config.yaml
norm: "rmsnorm"
rope_theta: 10000.0
init_std_qkv: 0.0173
beta2: 0.99
batch_tokens: 32768
doc_mask: true
MLP neurons of a small language model. Each row is named by its layer, matrix (gate and up: input weights) and neuron, and shows model dimensions 96-223. Each number is 128 + 32 x the weight over its row's rms, rounded and kept within 0 to 255. A neuron's up and down rows have the sign that makes its largest values positive.
After each neuron's rows, "fires on" lists the tokens most often at its 100 highest values on Wikipedia text that the model never trained on.

L4.gate123 [100 168 164 169  88 162 121 184  91 104 139 133 113  87 137  91 172 105 147  85 106 158 175 168 155 107 122  98  98 160 111 136 134 184 134 105  67  70 176 119 119 181 149 183 125 190 161 169 186 143 130  73 148 122 179 178 136 100  61  69  65 122 144 131  77  97 188 117 134 160  92 141  71 128  45 130 162 132 127 119  91 112  96 115 119 112 111 160 200 114 126 159 164 130 112 120 129 128 162  85 121  84 127 163 127 122 134 107 127 152  57 133 149 162 104 128 163 101 119  92 116 155 133 170  94 147 138 152]
L4.up123 [171  77  94 100  99 107 130 154 127 171 142  85 116 136 114 164 134 102 160 104 188 152 144 143 142 133 100 131 114 126 168 182  82 122 192 100  88 124 156 137 166 138 148 125 100 108 159 136  93 122 165 160 111 114 128 134 183 132 149 162 123 106  75 199  74 147 102 109 154  61  98  95 115 142 116  98  79 132 112 116 146 167 142 148 145 150 152 108 114 122 123 189 145 155  77 114 116  82 132 132 101  90 139 157  70 160 182 141 103 139 105 145 130 142  97  93 136 137  81 106 142 111 143 101 184 178 148 138]
fires on: " rec", "il", " mon", "ec", "c", " cont"

L4.gate83 [156 122 146 106 130 112  90 102 160  99  72 110 180 142 139 100 117 156 206 151 141 150 200 101 141 155 101  72 163  65 159 130 171 186 193 103 124  99 128 147 100 177 102 128 165 151 114 151 105 148 126 179 159 125 153 186 130  43 123  99 173 173 134 147  56 132 220 175 105 108  99 124 139 179 183  73 160 122 177 116 132 138 111 151  97  84 119  42 140 126 155  90 175 135 177 115 153 155 191 102  95 110  79  97 127 146 110 142  68 190 101  92 182 155 100 103  89 191 159  82  78 133 178 124 154 154  82 114]
L4.up83 [111 138 143 100 152 129 162  67 127  73  75 167 178  78 163 199 156 102 133 162 176 104 154  77 190  81 112 137 193 157 148 143 127 111 174 129 133 147 117 101  77 111 131  83 129 117 128 135 147  95 116  95 162 145 175 111 138 150 106 125 116 118 174 120 108 114 160  91 133 134 113 109  95 166 174 115 138 123 164 106 112 100 134 121 116 127 106 158 154 124 137 108 161 120 141 135 144  92 189 185 205 159 137 154  70 150 141 149 123 102  85 167 131  99 150 135 140 154 150 152 106  55 145  72 164 169 100 106]
fires on: " ", "0", "1", "2", "4"

L3.gate121 [134 153 168 128  87 133 146 111 119 153 160  81 174 120 140  91 149  98  77 122 155 152  90 155 162 125 160  67 131 144 118 100 109 119 163 133 158 174 113  86  90  69 160 139 147 103 134 197 181  96 121  90 144 131  84 171 131 113  86 124 110 143 158 107 129 167 137 128 214 166 185  79  94 102 111 151 131 150 101 192 156 149 121 118 164 139 140 122  91 107 172 134  91 122 154 133 112 159 170 164 137 112 172 118  52 134 142 175  89 161  83 166 111 170 113 119 116 122 128 134 119 112 101 179 182 106 120 198]
L3.up121 [177 130 141 104  92 108 156 180 136 125 150 107 156 146 143  68 169  98 135 130 101 133 126 134 124 204 148  97  88 158  67 166 129 166 140  77 131 200 165 161 127 136 198 106 161 107 146 140 140 138 117 120 152  85  35 118 130 102  99 133  65 161 107 168 104 146 128  85 170 123 140 116  84 173 130 177 152 176 176 110 190  72 162 123 158 148 101 163 121  82 120 127  95 152 118 149 124  96 110  98 109 117 137 116 164  76 155 157 115 114 102 134  66 143 128 133 195 145 129 122 142 158 115 118 163 158 111 133]
fires on: "p", "per", " present", " short", " back", "ort"

L4.gate176 [117 140 186 126 150  85 111 129  90 114 103 174 170 123 108 134 106 130 151 122 157 165 102 100 185 117 134  11 111 106 178 107 158 127 105 158 144 175 124 102 157 114 146  98 109 174 156 159 126  64 119  94  98 197 141 159 130 152 147 101  83 162 187 132  89 114 116 113  91 140 197 133 150 126 112 134 117 189 150 108 200 160 119 144 136 107 122  68 101 129 147 129 154 106 145  71 137 119 134 131 101 128  99 147 116  99 106  70  93 138 134 144 141 133 110  97 128 162 153 145 156 119 122 162 153 142  80 124]
L4.up176 [142 112 127 120 122 120  79  99 148 190 139 108 119 136 152  90 174 125 115 156  95 166 111  72 159 141 124 110 172 135  90  93 155 171  93 152  99  95 135 104 121 132 178  74 137 147 151 153 161 113  74 122 159 178 166 149 124 119 187  66 113  65 133 139 121 119 148 122 105 126 145 115 114 117  89 142 109 164 187 148 120 144 165 147 137  68  45 112  99 157 126 163 161 130 173 130  93 122  96 145 125 116 179 121 178 108  93  93  96 108 110  79  94 159 100 114 143 113 139 173 122 158  80 169 154 142  78 145]
fires on: "ag", " Bar", "ar", " could", " War", " Car"

L3.gate314 [170 181 156 148  85 106 210  92 168 162  75  75 211 167 138 179 114 119 134 128 130 171 175 108 118  95 129 119 139 171 125 111 192 160 125  86 110 132 109 170 130 173 133 135  99 175 162 148 142  83 109 134 191 128 111 153 149 135 149 116  96 140 130 118 188 192 159 159 140 111 109 132 100 150 148 141 229 142 142 133 187 153 141  70 113 162 103 107 132  99 117  80 108 194 122 128 151  82 166 141 145 158 117 217 143 122  97 195  98  94 156 161 112 158 195 135 171 159 167 135 106 137 136 123 110 121 142 165]
L3.up314 [141 136 132 145 104 116 153 158 157 101 113 146 127 137 136  94 128  58 116 126 114 131 171 104 134  76 119 124 144 166 190 198 181 111 141 117  93 129 103 168  72  81 132  56 148  95 115  76 206 108  96 109 177 117 181 184 103 120  87 141 135 176 185 139  79 171 142 152 171 138 101  92 114 126 163  68 159 146 119 104 171 111 131  83 107 145 124 103 138 127 131 140 135  85 116 125 129  98 157  93 126 146 119 114 176 122  82 205  67 184 102 165 163 119 162 126  82  54 113 159  77  96 155 155 105 125 120 117]
fires on: "1", " ", "2", "op", " go", "ourt"

L4.gate314 [191 121 140 117  88 159 130 110 157 159 105 133 169 158  77 143 122 103 109  90 122 127 141 126  99 153 126 118 122 137 117 115 183 108  68 150 111 141  62 170 184 100 111 130  98  93 156 190 144  70  99  73 146 159 138 133 120 124  99 138 193 138 177 154 112 104 104 115 131 142 143 147 130 134 115 120 103 130 139 105  95 161  69 119 141 157 176  50 124 115 126 142 126 150 115 123 171 169 110 115 116 140 195  94  64 107 173 157 167 122  94 185  88  87  91 132  24 163 192  91 112 139 125 107 188 150 119  94]
L4.up314 [144 122 114 116 106 191 156 131 142 121 144 114 141 104 132 104 181 148  60  52 112 156 127 123 165 116 122 120 152 110 133  52 163 188  98 164  82 130 164 159  72 121 119 161  98 112 210 157 133 147  95 108 107 115 132 152 159 153 126 120 101 150 159 161 145 143 131 131 166 141  77 184 148 130 206  99 128 141 115 150 139 181 108 138 139 106 148 160 105 137 136 122 134 186 101 153 183 120 116 203 175  74 147 172 117 140 159 129 125 144  56 129  82 157 125  85 172 167  63 145  71 173 109 176 173 155  57 152]
fires on: "th", " gr", "gr", "ph"

L7.gate240 [167 203 130 133 140 100 109 161  80  90 107  87 120 133 134 124 124  55 144 142 143 112 105 136 113 160  56  59 110  91 115  90 128 111 137 168 133 132 170  73 122 116 159 128 136 143  70 176  80  95 113 116 122 207 166 122 107 112  72  54 140 162 126 143  79 112  57 167 110 147 149  64 142  40 128  89 159  97 144 122 160 116 104 135 123 207  71 153 194 134 107  75 156  81  85 143 153  91 162 118 149 121  73 139 106 100 191 139 128 150 118 151  96 135 136  79  72 110 142 121 169 101  76 122 121 131 119 111]
L7.up240 [122 143 120 144  88 157 108 184 133 129 118  81 137 127 107 105 205  87 163 143 151 162 116 168 122 119 179 157 196 127  85 203 135  91 110 169 142 129 101 125 113 123 176 121 143  86 124 121  82  79  56  97 183 117  99 183 132  97  93 149 142 140 167 155  52 126 160 159 123 169 118 121 164 160 127 101 116 208 156 146 131 159 123 149 131  79  95 165  83 180 142 167 183 128 180 129 160 143 118 134 106 136 124 140  39  87 156  99 170 174 106 104 104 142  97 105 181  91 124 105 159 131 127 138 170 106 135 151]
fires on: "ou", "es", "ar"

L7.gate291 [132 142 143 135 143 144 242  94 144 138 102 100 115  95 148  82 136 148 139  83 152 123 124  91 124 112 114  83  78 120 143 122 183 113 110 153 117 115 152 124 163 170 115 124  95  87 134 175 137 187 146 139  79 174 129 113 138 144 144 114 111 161 117 159 134 110 136  78 124 162 145 158  56 107 107 106 144 125 127 123 128 115 139 121 131  95 119 110 148  89 203 122 105 161 148 113 168  83 140 155 126 106 159 135 104 105 177 119  50 206 132 108 146 137 131 115 116 181 163  50 109 100 137 196 109 107 139 203]
L7.up291 [126 137 133 130 136 142 126 116 127 134 118 110 116 108 180 171 138 216 120 142  90 110 159 141 124 117 114 151  84 130 135 167 122  63 136 130 100 134  72 124 145 114 201 134 162  86  70 138 166  88 141  75 156 133 116 134 100 128  81 105 107 151 173 104 205 154 148  66 119 161 108 155 152 160 132 113 127 162  80  96 133 171 147 121  79  99  73 155 112 168 133 144 141 128  74 130 129 182 116 110 135 192 179 173 100 140  61 178 111 164 132 145 139  86 151 116 150 140 189 106 181 156  74 151 119 163  98 169]
fires on: "il", "l", "ot", "ver", " v", " Car"

L7.gate200 [115 119 158  65 123  58 137 190  77 146 203 105 161  91 121 142  42 142  67 101  44 106 138 142  86  78 149 127 150 118 118  90  86 178 138 132 177 149 166 101 122 128 141 148 156 113 153 122 137  89 167 116 116  96 126 153  81 121  79 143 138 140 159 118 159  69 171 132 134 160 160  96 139 136 127  70 139 164 159 104 179 171 130 126  81 110 162 126 152  98  96 142 133 115 135 126 133 131 171 149 152 151 105 141 154 170 160 119 135 149 135  54 151 151 141 133 168 159 114 104 112 134 122 169 178 138  79 119]
L7.up200 [180 115  98 159 109 107 118  98 129 183 142  84 154 145 137  87 175  88 208 177 100 127 141 192 128 131 100 162 188  60 107 114 132 124  87 103 111 142 104 196  77  97  75 112 112 146 135 105  99 135 212 108 126 131 127 115  71 158 155 114 141 120 111 161 140 146 170  85 154 125 129 189 133 110 187 142 128  12 151 160 126 146 122 130 154 150  98 110 110 170 157 184 116 100 107 113  83  84 111 133 116  97 100 136 118 143 168 214 134 141 145 152 108 104 116 111  92 127  94 138  73 170 120 174 163 155 151 130]
fires on: " took", "ave", "ive", "aking", "akes"

L3.gate126 [ 88 132 129 171 129  80 120 119 160 172 155 113 152 145 125  71 159 106 148 116 112  67  82 146 137 161  78 121 155 157  91  93  87 125 155 134 117 138 105 130  79  86 131 104 122  67 145 107  99 138 144  85 146 102 175 185  99 117 173 108 168 177 160  88 128 168 174 135 130 139  95 125  98 210 144  80 174 179 157 133 140 118 109 108 129 111 157 119 103 156 163 184 111  77 123 129 169 123 120  91 144 142 145 103 112 144 130 135 135  87 166  82 135 113 183  86 142 174 135 182 127 158 171 166 135 114 137 111]
L3.up126 [109 125 114 152 128 135 165 140  94 139 116 122 151 130 138 121 133 120  62 129 103  89 100  99 147 101  77 156  93 166 159 155 171 165 134 206 139 116 122 128  98 134 104  90 160 142 135 135 141 140 134 122 133 124 102 130 133 126 108  98 148  85 140  82 136 118 120 142 123 176 110 179  72 156 117 125 150 156 167 109 158 100 116 130 135 117  58  65 126 151 181  70 151  98 126 105 151 155 108 162 112  85 129 167 119  92 124 141 114  92 178  62  83 117  91 199  86 152 114 151  80 142 128  93 119 141 149  84]
fires on: " min", "ater", " As", "ork", "ur"

L4.gate272 [155 152 104 202 131 152  78 102  77 108 172 125 170 109 155 154 149 113 119 156 170 177  71 134 101 152  98  84 118 117  81 182 155 172 138 211 124 125 178 130 180  84 120 134 104 147 155 116 144 148 149  89  82  99 121  49 148 107 145 129  87 128  96 180 121 145 141 126 118 145 202 137 174 133 106  43 107  85 119 154 186 161 151 142 126  87  92 169 159 177 138 161 118 194 142  92 151 166  98 140 185 126 110 131  88 105 108 142  98 143 145 111  78 188  92  76 178 107 118 152 136 133 130 145 136  96 117 128]
L4.up272 [ 85 157 162 149 114 138 126 161 162  93 133 152 160 104 130 139 125 116 200 139 115 138 164 121 163 157 149 107 111 168  68 137 107 131 109 166 164 149 165  85 102 126  92 127  78 100 146 106 145 145 130 127 183 109 121 112 160  89  83 152  95 153 191 130 151 120 133  98 163 150  52 144 130  94  93  99 133  67 112 172 140 113 144 104 128  52 145 177 149 196 149  72 171 126  94 124 118  79 145 173 187 109  81 131 170 133 144 123 163  72 150  86  94 140 139 117 106 148 102 144 169 122 102  76 121 105 141  92]
fires on: "ction", "iety", "ent", "ine", "ime", "uss"

L7.gate178 [111 154 146  96 118  79 140 139 161  75 170 114 151 169 143 122 147 154 174 126 105  86 148 193  56 138  93 150 109 150 130 145 173 122 179 116 139 137 158 139 103 107 116 183 145 116 119 135 160 159 106  88 116 139  90 109 130 109 201 109 116 133 155  96  95 114 137  88 111 143  95 143 164 101 141 121 136 154 126 135 123 158  87 103  96 177  46  96 138 119  50 140 194 135 130 130 142 144 151 135 100 171 105 170  39  83  68 154 109 161 152 130 127 137 153 204  98 143 104 114 173 167 173 138 168 111 103  91]
L7.up178 [ 96 153 118 114 120  95 110 126 158 120 109 115 148 133 165  98 159 143 179  89  86 125 111 146  60 136  70 150 115 142 152 169 114 116 191 201 150 131 153  83  79  70 160 198 148 154  97  87 127 147 103 158 168 160 111 108 180 136 195 138 173 132 154 143 110 126 143 131 122 127  84 151 103 123 136 124 112 100 132 126 137 186 100 124 128 129  86 121 144 150  64 120 171 135 138 201 134 175 148 125 116 152 119 172  85 120  76  77 156 147 133 133  97 100 140 150 112 156 152 167 128 157 120 156 169 115 119 113]
fires on: " v", "m", "'", "ial", "el"